config.toml
norm_eps = 1e-06
positions = "rope"
init_std_o = 0.00485
warmup_steps = 429
batch_tokens = 16384
MLP neurons of a small language model. Each row is named by its layer, matrix (gate and up: input weights) and neuron, and shows model dimensions 0-191. Each number is 128 + 24 x the weight over its row's rms, rounded and kept within 0 to 255. Numbers have three digits each. A neuron's up and down rows have the sign that makes its largest values positive.
After each neuron's rows, "fires after" lists the tokens most often just before its 100 highest values on Wikipedia text that the model never trained on.

L3.gate5:123135090118102135126192149134150099159123123145110123104141180128128116125139154138136166104171122121164141131096111099125142085092146083141121127182173131110111130066145089124105114096139138089142123101118102128155132128111107141117097145089143153135114131137139136167167136117104124130107105118149157100111151112134150111133147126153127098157110135150127108119091118169122136138156135106164144128179093160149121134132150110147118166154107107118137175125119157121089126117165106134152142134102110164143155108123141132158121147152186147096104167074081149097183105134141096138
L3.up5:089157096140129120124130116107157088143057128123127116153160119112152181135124145103124164146114161098102165142127130115108152133166109149090126130132097154085143165139134110152095094154156114159100129109147131148077136141134156187100116102125134085113150122120137136132151149115113144137160108131137135114141149099105151085121107164126110139155094170148108165161123087135152119076151128110107109111140111125145162086168136120160125085108165129137105181167150160094130099130176134136120159093113132120169108145109152146151085144116126146121097112133137119111143127149127120147
fires after: " rem", " l", " contin", " R", " compet", " tim"

L3.gate755:104174140099180161125134114121154151087131125123138162085155146145116146146125118172130145157140155134121116120079085122131101118117135111085153117169148147160104131113123108099127139092131131104171116160110100104133145097105100145137182141140115162154110136108101148135121130087114165117086124135116159106169109152100170125114130163126119111109144079155119126103096171166141133109117159074142119160137132135148119114073134137109145120105136104138128139139103124142115137157173104130146166139132098183169147119138130119129130115102153154089104142090130140176165105140099125164
L3.up755:146102126141157143122125163172151115151158110122181142138113180080133087141135185109098170159100112119151167068146119121138130154095107119131160146117151100123134119108131121124123130133122134126172119088127144168145119127107125148135107135126179149139118114127139103126152136131085121102144108126147152133146119186105133146142146124186094136073124108115125115140125127150124097099168134131096156133103114155145133137144149074144104130089143116142097087129131096070128108095110090104117138133117098157136125153126102140146173120153176159152104138075138114151142134104107126152
fires after: " ent", " U", "ig", " Aust", "z", " Play"

L3.gate198:171165094126163103138089108128093143138126134154186114151151147122103124098150157131121131145110114119148131129098124102108108170117099097123102137154165101141166141140174140148158115110119136149100136113085070095130112140159120097139135103125126141122120132085131127151154107104133107101115123133124138153081118126087074132180108130161083116149147126112152125123062121136112145113123197136157144127136120111123158117121063110090147112107141176114118152123149090163113121157132094122101135115146131153101123168131160137149162119101090110101129128134127122126126121151137159080
L3.up198:137110101165150122138153134086144101090098112128136166146120126119108130165157157108087161166106101165137105180134111101111143133139142129146077143125124141154143099147140087118158087123121114172127145108172148114132149146148139106131106113153155120120112158139178134106133149144082140150121157106107174139116080131153132118147138107126134082121167113139135127088124122105093094138164128136103153123113132156156142166144095184128143156137148156121132169138145161098169130060124102102178108156108116094162142125133132147093148116149126117128130104120109144107137120112153180125
fires after: " G", " Ar", " L", " ar", " l", " Play"

L4.gate286:120094133141127120114121117122074119172109118123125135084145115116105159173085151120128100103129114160121143128125152162086155094112140040141113122162140108126073116142097156133128103166124121124133143152140133149140153115105110137136125080130173115148137108111156099130151154121066102113128143165109143134141145106109136097146082145140179150064112118148109110141126092108167128087127122114139146111087097174099103116117119133108095109103160117128109091162116150106116090128122120103152131136133097152135119155142101115109085106114111115111108153109102124100145115172142148122
L4.up286:109119127131165105168144096167097138101097131124150176150169163139126111122122111176127158148111140118134146100131117157133120118139133105118144127102158121130130144098104138113154139121137131162125099106091148133124147146110096115131119088129096143121118166123133136137132183117158133151084119121078120117075109097153120086132128194170105116138158119220121152110136141096119151124132114091104164128132135126164130142100149089125157127135115146132132121076135127173122132135147099106102113114151140116081112131122164148135132162132123155112121128089145116144113072087112109189
fires after: " U", "z", " /", " I", "nd", " life"

L6.gate486:096131152171134110184112199126068135099149100074142165146126132110141138132166113095142118151141134142137119117166145107153096149126138157095129153096116114105149143128148131115116148114121139160095101092150136152128130135133173081111170131160123123124151133175127131109181146114152141129134140155101136163128141121085160112103090143129127136128134120167125182118084119091081142153136133121123128130123144134145137142141129118118156125094097108157168148141137111098126123152160171135168111118105138113156158101112156081117102124180171131120128087117151106115118117134126160165
L6.up486:117143135147122150179118098113120124099092098151141098119082127110179111111167111116138133111147124162088150122110077140129143136166153144142152142154164102105084113169151091105118121106157122135109159143110099140120081128115153100103128121119133090047182123148127108149107158114138148093102080107124141148125121118129123098135097158100144138125113136074105120094115135186141103154122102144126159116122121111177101122114162141142094155148122126140150156105154112124140119154114109138124102116155121150071108113136122113135159154123081146108097146132100136161110162133129139107
fires after: " in", "|", "-", " C", "In"

L6.gate720:088147144164092198086110128119142068173129108125124134138132100150119114139141125119072085101140091110120129095121133137148086120110138101128166140107147137140133122113140121138145152146121147084116109135140168136085138111122099129149160144104138160122140099093114118130072123140144183087139122112107116106104105120143126122142134121146134134151166160124119080114130113144163081131147084126090108126080160107160126149115122140128141122124167127121168159160179140148182136109143123123106168137137132118155125106137107101147137129076107149112095150115111158112144122092088101109
L6.up720:114129166151098146126120068128155135128098100146094058138148130094152136144103140117113177141070115126143122136152095132111117150140118155118159158079154088155135131137121172160129123158105128127158108101142126131125162075104135152184148114121128107099183146135139103120118120132134111145100118155150145102121103071142135105142150143120126142145143109166127059117136118153099100143087121146098069111122147070148123109137127136107087134119129148129159121123106125110120153083143094117122102128137104142095143098122125108148121106109115084150149154116134146148094115137151118108
fires after: "%", "ult", " house", " ", "at", " r"

L3.gate493:120080120152113136117082110123158149145126143110160082149147115134127126085145145132134139158134136118151091146090152147108185149118095107147103135132133104166097133135100126097155130137147137106169107138105153142127093157115116163149158068123181173103099110115115140142165125146133122126130124127112158110140148101129075179135165134149117109150100136164118140131100092122112113147072123170167102102131117112091113116135145168107085152100141169133133147141138136131095176116129156135151106103106157149113146096126130113167129085126164114116097167129127137139113150144095153158
L3.up493:146143131148088153102135140144156071153178117130148155168128094134154124084118108116146134067170084130129118142140136142082138115112105134148111122189142131117081148136115157162136154119147130156145108169123081141129105103130111158096138126142111147113141124145110131132114068139134141149119089099136146087091114132093151156112171107115120136110128135121105107143122125094141088157134149098156142080137113159125111124138130167145122167126124145112139130089112152119100119133154077102131117132118131139122125109130199104131145122125076104117102138089156145102125121157171137175
fires after: " Con", " S", " a", " In", "con"

L4.gate250:110086096123108129143122166142112165158110163112128133136146159139104133143132132135141100135164089153099138137142090146136108133141178155127126153113172069164128097164135139098113131141156150167147084136112080079109129185097124129147114117108130095128121135146116136130147142094149135139149131132115106117141113102140136124107139133136119137113068122111109137140121102159114090110131139134111125105139125126165086121145158109097122163136145115141138162142172157109151055121176144119128149118131133143134185110140136125130100168168205158120122159147100172116105089142142128117
L4.up250:119164096105142119121116144145150089114131171154133133118090127132149139141171117122128087086109094105141131149124124125120143131150131103142107150132128133185142126151138093100105122138127128118129125111156098132117165170120112134168150159140143119135110161114156165085148125079176210050144101118126092097119145148086158152150152152146123122139127121117145159096104148139152127127093140154133174119125142150114112125165148121125131172155146145102137106084114115110106159144115140081168154115119102101122100146114142120085155129153060127129142107118129141136116145145136150162
fires after: " in", "In", " In", " on", "On", " On"

L4.gate388:178115126139102117134146147136083125113134130122112121087112100115131129133176167159119144184117175123108109112134125118142138119089072099125135123124177067163143118155141087140172147084128130117142146104086162104139085115123110153117158149110119141117104141116149119142125140152108085125153171121097118130144106085166127118145113106127070142098131145169127106138091090125110117064093166104137163135112130151105102138146149159084149144143139158161123139124122104157145119129145130130108164111152137137155175120163097134123139170104145100117120147156147125142123112112124105108
L4.up388:089143149102106135147086192086143158099104116123110135090130150123127156153117143173191078119106121158118096074125097134104163133111142132130149120080130165120143122119141160137098088084149132089101133132091132148147083083162142129148174133132127117163148146155119107114145132107121102117171117129172140133115130083146153111129119088113120122115109104151141116158144154097154124153125161086130138112146111144091158082128115141122135151100109159117115126112107141133104117126120087138139103130100149133116119113145112126111093117107070112139109109124111130137144188139104128089
fires after: "-", " v", "b", " S", " p", " s"

L3.gate233:110078134167118107105121115131117145127137113141144134152114163153163121128107162107176143062117110108154161098140143118087116131134142161130106147154126109179137117141075154147093130141122102098153123125119100150115144143127157104129121141120116145106173130099104058152130097121151139129118109121154124111102170095138164123114097134134138109114089106093160121168106091131112114112121114112127125143143120145121110117133112072105083177128169141139121117162115152131150087174178130155146130127088094136133101178138091139147113136117090158101120120111110153118178148165124129122
L3.up233:114174130091110141110154129142117117130108131153109102113133143090111141169123083104083155119158125116115155165183142145124079161130105189141139130104130090173121126136093123124076073113137124144141098129138121101119140099173113178118123107137146126144143150120099143145104142137157111155128119157154130097159071124120119125121100127110113147162168097135109096144106132161135122124146082084102126124130141130137135119170130114115099149165123121115171129127128099118108146105141132159163133078129139169106116111190150112128106135077120117138135094153132152159143165102166122120
fires after: " st", "S", "D", "p", " s", " Sp"

L3.gate591:157077139137083105114088170090114107126127130096086127092083125127108132161125128155118109106149125122130099154134125157159085154115101122151132109172122134144167088090132145108108146200123104123136118109136105127151116135151103170141147109128133166147145104119131102157144118120150174095134077106120145125148139127104110124143125127092128123147135108117109137128159118097094119141109118150125172097154112154143157153105117123091139164095137130116121102106121140093170060152075097125137162166144130155128101094095125110157121099137106160146152137094104123104102121130136157092
L3.up591:140126116073131079145132131081137147085101116152122133108114107100180125170088109133099069127114152126124140138117135094132122149131107152140166101149118148116162152132132065125133157127118121066095129086148084107137083098123108128127132118118145109160124123144129149130146113135177132144114142159107100175167120130128164157141113128137130172134110124154120105132146143127133127142132142073122147083130140121124111133151189160124123146135142118070125133109170163128127127141118102129146120125096132133190120084120121161148158113086110173133136156084108137137096151141125114144
fires after: "\n", "ic", " (", ",", " f"

L4.gate294:090078121122130132149109146081158132135100107143153109123122116162158171141187150116108122093113089116152109142118113070127170089157111103126087126129151142114106092144166143133128098113075113137129171104142140151138106118143117122114146133127125112133108146126131096117108125122108114095168127141164118083189148097080123188142147130135168133124095106100128119139127127145149098139131167117095095106113125157164118160126145135120119160124120111128106118155112142164123124085106123176111115087143122158146124129141132175148118145131090155172152145139129147139164178122165103127
L4.up294:082166122104160128119115156102119142078155132093119116128162141128127150146137139104125095114158099149160133113142133201122155162139120130099098146158144108159133072102135156145107146089138113102117135129094115094150097089140095117149125134130166124173117177149139184129145113114141106151121123122122130145155150144135128124166162130167127103102129118156148170134111086139172124130127147118131065118179127158122110152153137153117134162130124177145148100124156127115138135171101127158164132120120141111117113135134083181125139091124125123154105118060131112119129149100147117141
fires after: " app", " s", " c", " C", " P"

L3.gate633:105118141139136121097135129088108166146144091124152135135163124159188121073138108140134130120168094150086080114163121108087178123100098148149133128127156141143121101118136155119114160137147103120101149153126122133117114110098156130149155165098099118161164164130095140143130097095122081127154120126170156130079170137124151141108145101126137094121132135167148131148114085121151122126140145150109126096137122131074147127105121123154123163075156094123117125123125111122120174182147106128168090151148141120095109132081144154164133182170117130114121140156123137149130100133142152135
L3.up633:140091138142129146107081129097164129137139104166137147129158133132145127167139133114117150091189111095081107081116130131101171076182136170146119110154136071095130139129111130128102126141164124116144125113180075167143109147100143101131108107122129138140188151128123089140123137126127117151141111125127150116136134113133064128118078116114168137090108144086135110140122117082141130081171120151138115112127090144110124132129108117146154159138113144151127145119128121115149105141141118124141141090182158123121125110118143118127143165127130137148118124200141149133125156142108158180
fires after: " s", " a", "s", " t", "un"

L6.gate367:116119134133134134125128120135142134135116107120155127130117152126085133114131164117073159171163110080130152136101141122118141101131175150130101131128125132150121137124093111140122167103144079126133160102106115135176123142136129159164165146107116177101132113149120130141084101108134149154148112116111126156142123068158144113101140148151138101133123122112177105127139134136082131119132134177134068049145110127102077151126136123184129127160144195091130121083116143126096169107112102118138102132087118112131128153175144110125100122102128156114127151143120153137074139144125134153
L6.up367:118110150120126198126140117114151195153135109145132103161124128108103141127119149104117118113113171125126132090113107139138158127114114112099164124131119112144069119091132150113134131118128125154141097108103109111199159120181130151138129143105160138165185134137141128131132140119136106179204130125182159104120148159163107134117116153110116115126108131085141118052144162143122141097136146105074143113137116151117124108124126112143153115100133127116155134117128175128164144097156094144112111141110067160158135130112148090124114136126136116147152145124171119109110146138107129136
fires after: "\n", " S"

L4.gate687:155135116112107087114138144183131100137105117104132102100130119142112137178159152106156119111165098148145124137150128159138144120097150090068112090119114114096148141162104095098115135128128108126131159126135137101100167138140140159123135128132144140126101128139129124145114144132071164111120122143117112154088105148127134142151119061131121069126122144152144093165114077120169122098185141151154079094113136126133100081166142093152128133150118119114127150139146156104113124105113165160104160158067102082150137120096118146117115128135147070100143121117096123122143123151122116117
L4.up687:113132118152102143083139141164163140155089135144138159156131119129136152129151127118096135136133137122093142159119138136125141090143153077144105129108155131109086132146131096114142145114125123122143089143110180108110140141115103134133130132129114106137101124128111101144116152112128162141115195112145120093155115121165087074134152152109141139205106172160078133073142157162164103073141121132092185121157118113129116118103154088132118123152093109125114121135111147113128101141150130162113109157142114133126131105125139103141082146092132129120118138174128072125133071123096111094
fires after: " B", "ro", "b", " p", "stit", " P"

L4.gate101:124113107107160130137116087126121158116123116130127136118137148136154154108133143140059181100139106114112129159115130152152156148119105091135119119092142115105107146143143123134108153119144116088144139132107125111124151149185108186145117106060135139145121119159120094149138101109150117130121102110120159121145102094122089113142098153130104138150108129147121126122127115165139090147166184125094129139131109104098138122121161169153128105134151134159118130121122187164156150133136156160123141148171094161119118124114112154140108152113149153124091203120061171137069136126107117151
L4.up101:131173114098123146099169126123090114179113113175125123108144098164177128112144115113096138102155113114111146172146138123144108126129156134110143115188084163115096190087144134156131132144128137149143156126125117100124126107173153116121171099117126111162147153136095079146112091137099109126126112102137140145134103145093133101098126139133119128157165135114140073095130148158129135133128164107113157138144149114170132086085102134170118086158127146125158123108093137145130152129157147121128164133162117092085111124077127132112176116108130131131114137110138123154092172142109108119
fires after: " s", " A", "ri", "s", "ording", " P"

L3.gate560:157140145132138118107115185118139115105125126109141138149129128129172146091129130133103101154154128109106110107088145121102070137126105110185119115110126136105156121116099120095134109151085136122126097112157163124127161133152116191137124091120120125115095116140147159162129095155145070152160157149143124088158122116126135137094122155112166113138095129092139114123174141073194156138126137133163148096146115114097104145134122132137110129186113141152116175123148125136160143147118145113125118165125106129164142115121101184139103125117135139066111127075115141101145123121128178111
L3.up560:123146091164101097101149124138109119068132112120130153107152129113129098103104083101153125129154130157128161146121133155079174136108118183078129086084108143135154169149121108119148131144115137100120095117162152139113091101115082142094096085111115073143119128109124129140155151108113136072121087108118091169194139072118121151137168121143101116134154106074103125132115144139127094123130128135129131135117116132122098102146139129127134132138131136148112124131116106167105187102144097099115139114123133162159120153138138177130122139133124138137150136120127109125125088109155130179
fires after: " app", "oin", " ele", "ac", "ist", " trans"

L3.gate728:099080097150149141134132157136159126110121164096112080131129138133109134164150163132081118154101150092148096100132108146093150125122115108147131127129123133103108134138132104126107115113146077116130162097152106133133129144157149137133132153123147105095122097138166164174113106092167118095161118170156102090168131124121152151135085114086111138145151136166147127096165144104141156097067158146077118132154110166069114159159145121120120103097126148121118130122157130115129130100113110149128088123136121123131113122126103125143131070087141147145191162151117123126107144120149132088
L3.up728:151091160108145141119139152121136145148058118151149121145138096145108180061118139133109136147141160152109137106131127102104130126082146096118161129147136128119150108113170134119118143111146130138118092142107116132147109121082100142130189085114122166125110156132093150129109133129112156097131142146138133068134073157109119088085106145124118135146143131138126108134129134155136135121129135122125152103116142151082173108115140167088147123133135154157160171122136146165104120079167096112148107105150160118143109116182166162135131111136165081120145130144147096135133135140065130114
fires after: " me", "-", "iv", " ", " on", " un"

L4.gate347:141099125146145089149125110110149159147113065118143189124113145137161105087183154143121141117124145110121134152161120157121134134117135140111157113141148120139165150153116088111146160142113112098079099130131172105131112122173160119132174185102157124152180122124098131144140144167137095127166133140136155098173121138104124139145145110098104148136098151120170108127145106073104109129128169088133117111140127145123119110183149098154120123136124140098145129149118162157142164116139117138119162104178106113118106097115136125157112159108100166127166153092109149143130138111112096106
L4.up347:091101104106127133143125152117107110121107127115107131096135096119135122131128140152118090163144115110111111130106129138115115129159163142099118102144167134090143132127171151187141151184138185097107142083144105107162099093111120151133107118131121102149074126151119132124083122139164150178104128098103126145157114151134148110107063162150129109114137128147133109142141127096120084094135125110179154145178120151161127115133120123121130134127136135146114102117096099134099146066130116097124110132122105113104107161137138135143189137126175159137119121128122156097116084175084128165
fires after: " c", " all", " h", " s", " re", " le"

L4.gate195:152063119157125145145130110148108165116137116177123124149159160118070136148129113146101153111145119123122154110132130099095113100097120164152070123157163099121120126156052095108087142094109124089117132175161112120175124139133081130094102138103103125153102099136091153131138154120126147112110130137129148126144150123103119099123097123139157125142090124086121093132127122151141096131146104131072100121157133133177110138145098132117110163157132107132120108098138094140150121148150165140137141155115144171147143130126106106137126143167107148118131157119146126130164175173151119090
L4.up195:158114138132143149112177141123144075150092107128130141146168112123112191104091120168093151129147165121140152124165111094130165097128115152127137129087116127104124163127128193087143090113099091116137145120150131156159126173128091126158105117117083122115102160079091092134134152166153104137124134153130128093123112140165107122118154079137129121137133120132123146107134098124118109132166175128111122113103112165112143099149086125142144147115148052155121125141139135135083144113126104157131144140127112113144132149135151161138119103130125129127135153198136112162164108154124133103
fires after: " t", " l", " d", "D", " ", "d"

L3.gate679:122130126143114138128108116126096162086139108144117090131110099106104143124162110183107145097170107123131094143114121138102113123132122129139126116111128121147161161138149124110093136126126114130128182180102078123091121089143077103157107118101133158115128091100107056164095150092109159103145075138087126116104107144135107111125149135105158115125133127175133104117101170121141161137157138124178124137083143128139124127140139123147113188160119114134153160174106137128121119144104122103144101129114098138118100164100132122137120070127088139127114142153159154133150136107127167082
L3.up679:150106157138145127101111098113116103151169134124109132130189082126141140102149138076130142101169127140166156106174139123143115167147104136135133100146103162131108109128081149139125109118140115132128182085104130111128134141103078128137111136105129131143126137161157166142141154132150104137132075131091088107147162128111079132128138130100091137153144123107116117127090158120086156168115108164121121092127122144106156130112087134171137108124177141142095112126117111132146167118144124098098162186162180107137158121135123115138147128101154113200135155127106140126132118140128131161
fires after: " the", " b", " a", " was", " The", ","

L3.gate282:121147103139124113160166122101148086139111189141112122152114130179151147078112105090131110117144152198091154146107114114155115099133186124099091104122126114132131134124134141122121084125092157111108175157116102099113142123116125135115128121123136137085145137134125158126180119100104095072155164097104132135143127149111087152123136114144156130175107129108144118151135139128179133113131135147150163089127125143113103106103149146127125131114133111148098153183148164127132144138162124081140135140132121127115147131135107124139061154143091105065159138177145115109113119136137136143
L3.up282:105101160159094117119114129143125127150130171162111102137158122133102119086145164120116112122135188163109160151097115122120078118134121132122143161116153140185098123128132136139150122157156150157137169118116129103097134103184165100102155129150136146115123108165123089113147106138119116148163173111110136140082114144163128162141093097121149112118128164098128145106096106178126135115120073107127109173091129100142181142143129126170121177104113118105099158145094141137122116127141091093117164132106148118126138117094111111113093131094102128161145108075149119110159132134132115129
fires after: " L", " k", " l", " new", " for", "old"

L4.gate499:115085128132091114135138113165131118130121146119128125128136139122117155139147143122102115138139107131125118160074116143137113143105163077148129082123131132162152163142113099102112136124108146072145128101147108150133168129161135134135138128043134101111133101122127131147135149118142140068140105144155157148178102126121108150156148174077097110134098148120131138110116114179156110130126103137115111126156122096101121119128127156162152139106142171168107106162135137120129130137090109129126122155122093165110141136123128095132091193128128141126135194126069182094083161116144140132
L4.up499:077109126112092120142126121133096134103105125136096122141139094126140145156114126092122152154135134145113089110146156184115112135125191123164184109146096177146155197161136099134090142097139172164160115103133127133144136110151123149135156106125103129105134142131121123124092129121175147140138101148122128140152135159130132161119129202137125161105141127116148165104167141168130105119120135147090154143148153093142145131138129169166159146135127133170157126148115059120139115104132115104173141105118117148113141132117120115109114102130096147119138104164145135100075147147098158146
fires after: "\n", ",", ".", "In"

L4.gate93:147130070130148104142148163127120091138123106128118081138150157093065109120121151110103136132138112138135124111169145152114162136117127090156157116142154117081101126129104137119114119122135093114145120078128126124122159123164150181125125142091094096120130109123155136183183144197157104141099119123111110132136131133104104115125128144158165159124119107093140119087122121147146134151137094141133133112116121101119126142157114127105100135131138119136108118130132112167146094097146124139131138105097146128148098106105100100147151103167092153172167156066090148132151110162153085074
L4.up93:112087121136110152118135148137112148136142153078087159086121169134145156118157122137173120104149084133125153082155180159151134123098109103138072124145167119142122085116150117064155116149137125147130138149092165176097152097149110146114140139129120097159146108096116113133131181140111132127152163097121125156154089143118120144132138163138067121144142087125110119141152141139156135144123122094119106103104141131152133084134111144113111157100150090130141074142121089135122099108108096119113143096126101134147101124102104110114102131135092170115103123114145132137179104098151133113
fires after: " l", " f", " t", " fin", "av", " F"

L4.gate154:109158185114154193133131136151162116130154112165102146125118145121147089096110139151116141111157137106102132094084129121113105145134118158129110106132137117145108104128073131154174125097171140141114122152122139135115122081110133169119120145114129150119156116168127102122128128119125132171088088118143168134121115122153118098140090166086116125078105165134118137100131137163150104147133130181130164110110140134103107116133147149112149146126155147133114116138158147134117139133134103134109126105141100182062146128086134117169092158071105107073125147127121178122109119087098143117
L4.up154:180172129113121149133118105149145095116133155136119101097123125093120168124126155113139162170128142143147155103129119124117168119141094138088117120095135122074175139127138116136110154123125103114113139163091131123094120126108093118084136126125178172099110121101153132120129132101156105169155144128160174138128114151121149098117110220142137136128142182132135137075118189124133118157162134139098108134121155176140119115136131116161101148097122172080140106086133098119115120099144128123117102117122115140134138136143138116133087105100162137107134119136113170136085137115113081106
fires after: " B", " O", "eb", " University", "w"

L6.gate240:079114152161092118105117145086128139123142137130145153117097116151099108124097176124107106120079143140131110130141097148136118171126141137089148142129118155155111126128161153106151140159154119131098158135159147158086117104139146111112120146105138142109141096095155153156126146178174120114123161107121152095153109134167112067149112145092111118149161176137138142133101103136137111124095102104088123114089145113145113122114127133100121169119098156191127136140126121153135144166154095134112150136117145169164160116172093094172128159144112099145137144116103159131120067128115104108
L6.up240:142126127109157159162113125146169097135126168166070127161099140116137121096165126092110130094116098182157094207138143114093087126135148128137139105126137158100145130109132147108136148092157135132138138129132154158133131146144193157124136141126122113151102117159161112152144084111129150110096114090097138141118119143109137103123130140110138133148139136095083111092099102154117094100156149144148164127167103135111116124119124172119079109124113152085115155121107138125148095127173167134091147115122130122167111119113159126148126150127074111153162114156107111102143134142151090146
fires after: " W", "ort", " n", "on", "N", "ative"

L6.gate5:153133118115110151107087092135109138107120147116148131163161111130150157144133172112122101134107156117131111078108164100128111132126135104106169126135143130121141145135168154087166151140130125123151143134143098174129129131155128125125150156100115133142106128113188115148163144147121073117108134121131093110108115142125134118119111147132128142105082097094127105170117125157138133074174128090084101154136089073127141068144121119089102158139130127156084136128112147132105118121152122137136072130166170101147113119133144111134185122126106080153110152130155119109166138176110079137
L6.up5:139118126127113149086139051121133103123097082119109130141165136121154107107102140205135120116144121116130150135132126115094092104108101126115110161131119127144091125132154145154150125120125129122156093133121188118099137135125143114134086101138071115111149153175116091135117113162125124104122080124125136118097129138112138095116111128125106151116123132121129129129172093117157107109137138100135121132178136105085197151160132133076141112172124127115134138157074136128110127090094124144110152120108154135152137128102115078134151102094077114115096149124159103108110144173104098106
fires after: " v", " house", "e", " km", "b", " r"

L6.gate107:146104139123150153111153077137169155115142135157091150128137118102144148154123166115150105124148072149102171118116144086127196088133150156127109119085151126159107131146101137132163152106170088113161142176116084149131101118135146109114134097127128132119108116116141138106142166143134129131123114141137146164111122127117137131149191169116121085191104098104125130096115152153129153096176117151144134109092141122074155173115123133112148118117113152098092104137091152132114153143107164153117088097121134109134130142121111084145124135128142139151135138105107136175142154096130128155
L6.up107:126108121151158153101143111158122125121125145125110149123085117139155146082142120133145135144110091127138146105126126111113140122119163159121108163159129131135112166163141149153149149147166121124152160142096184152165145083100139095184132117130107086147133121151128107115115146122150099102132165163112123133148144117148147149133172108164176111152111103091139187130140156114115162090130119124081119101142163100108136184118141158158147120154122168090114130139093132142062123139116109097118098142150076162124143145082124116135151129092159134123151149135163133111120128116074130110
fires after: "\n"

L4.gate706:163087110121101097123082139110121145122154101087161131129120100091136151112129137117113091138088116091116117121134135126169085145107089095147148154129166051130121158179129137120143149133121145110126107157138143154139090145122096134126119115084111141140129119144106130136131096099148122126143102135125112119187112116134123090163147163151121122087067130153095104163108102131158147095102145123170140139107091149125113104164131150107113108148144124134094137113187101132103120103121144085080123141124104150117131140150163137129105174106140158118105179124126168113135152137145104149
L4.up706:159089164120145113108139097094119111164107113129082075131166155136104110138134116101131102107097102110119115162135142160152077120107139084109111141152126127111141140139111140114069132155143123109099119149136094137104130128116083105115148110104119143147144092125128152127112120155148154146151101138120147113130127139109066141131140144105140095118119110128122160148119170064114125055116128174142139121112103136146110105143108119084165166155126130132123110099135070117097124086128134080073096135142107157128169100139151117123150139076094135094131144163135138110142127145144131124
fires after: " ", " p", " to", "ug", "-", "as"

L4.gate448:117125120111159157147117104123136119118118148102132134102158139151126096105153112128124124128159104137155127116121133130116187111108101097113154094150125116116121145166156094103183098099159121094115130101134138130108093100122156144111115140105110110130181145094116101143150091127113084139126141129157125158150122126127142157108124102116143175109094142107158111090147094135112118155098119097085114163179092117181138122142089134104048144159183150138123110164125187143152092125110161124121116117160118111089129141112147145129099142124129145156097149120111124130125091125127066142
L4.up448:124126111140163151144125133093125111120114143113162094143120162133114140129104131133101123157135102186101137115125132097153075106105195110119145098133109167045127112059127161112097130152123118131117138101128140149134142127089121118143170130110112159143168141113124160124135127199148107143159134102133125094109095093151125155099124185107119147125116123110137137151128184136160060110131141134136098120110171134174128079121115098118098169087114143119098171164120138112129126121163129131134123139145119136154141113120128173126119131120148109148146138130142121125148108143135125164
fires after: " m", " g", " s", " t", " b"

L4.gate169:132121131136162163138099102125133138108126132104137137116132134106112092117097107103104104162117117122127090110149128111178127129153128111102111157128153112136146181163140179074105151100131147104107131100116146114096120121099127138160129108099138139112130106132143138112149112095190091125142100140110129165104123097167088139125120123103108135117090179142076170145127119154098114142078153156116122129114133114138139166099145139143152103107102123122118134118107099079083118123118138130125101131129121166073121093073166105130116143132107133161093148136122178101089113152075147172
L4.up169:106143135134156149120144176143146111107130136096149143183127121134131124100125131126122140124097116103087144180075147128094119115131136104110127120154138113204156142136158141119116146146107131158090145124100117143195108114114099135131138123133145176145153113118135144118121112071146147114152198117127106133128089159162119127110182146133115121145134126200092147135135148109068134104130111110134126113154149131136149152146158111135127197118128113140119128137152136156120126117141114096150077134113098104122107145121156131138088170092126135121163113141132143116103132103077119087
fires after: " in", " In", "In", " U"

L3.gate680:125122118143120157109142085115160114180116117129144080153106160107090114119145122119100119145122133046108132131130140159134085161123144152133119117110116113196106130115142114094137091106121140136162132141135086116124118120154119150105135170118150150110132139156157135138129091071097098129137125091139112140110161131159146162098118107110128120119136110140113106142134123133135084103150123141112108150133101127141136083153114134175163128144156085105103100181109154083114161127111149106129106135132171139102121128137106074155116187174116138132162127147105172138155148152108149094
L3.up680:129125153095128140144121167128147148155122112178128122092132127141150111136106140140142116104144140096093129143121158192135093087135148116088122144119103155130100168185119132113124088143173120168114185132118124119141125140123120167136100122126081111117150122140081088141136164128130128091134172129074074138104146164143134126122095100129152110148085137110110118143141134156172113118166093165128108120114154143190089131090144109156167119144102115095119114150119146128113110134164117115113171150170125155113140103136155097138109129103111143110143126160144113112110102082142146126
fires after: "ad", "h", "ov", " y", " w", " r"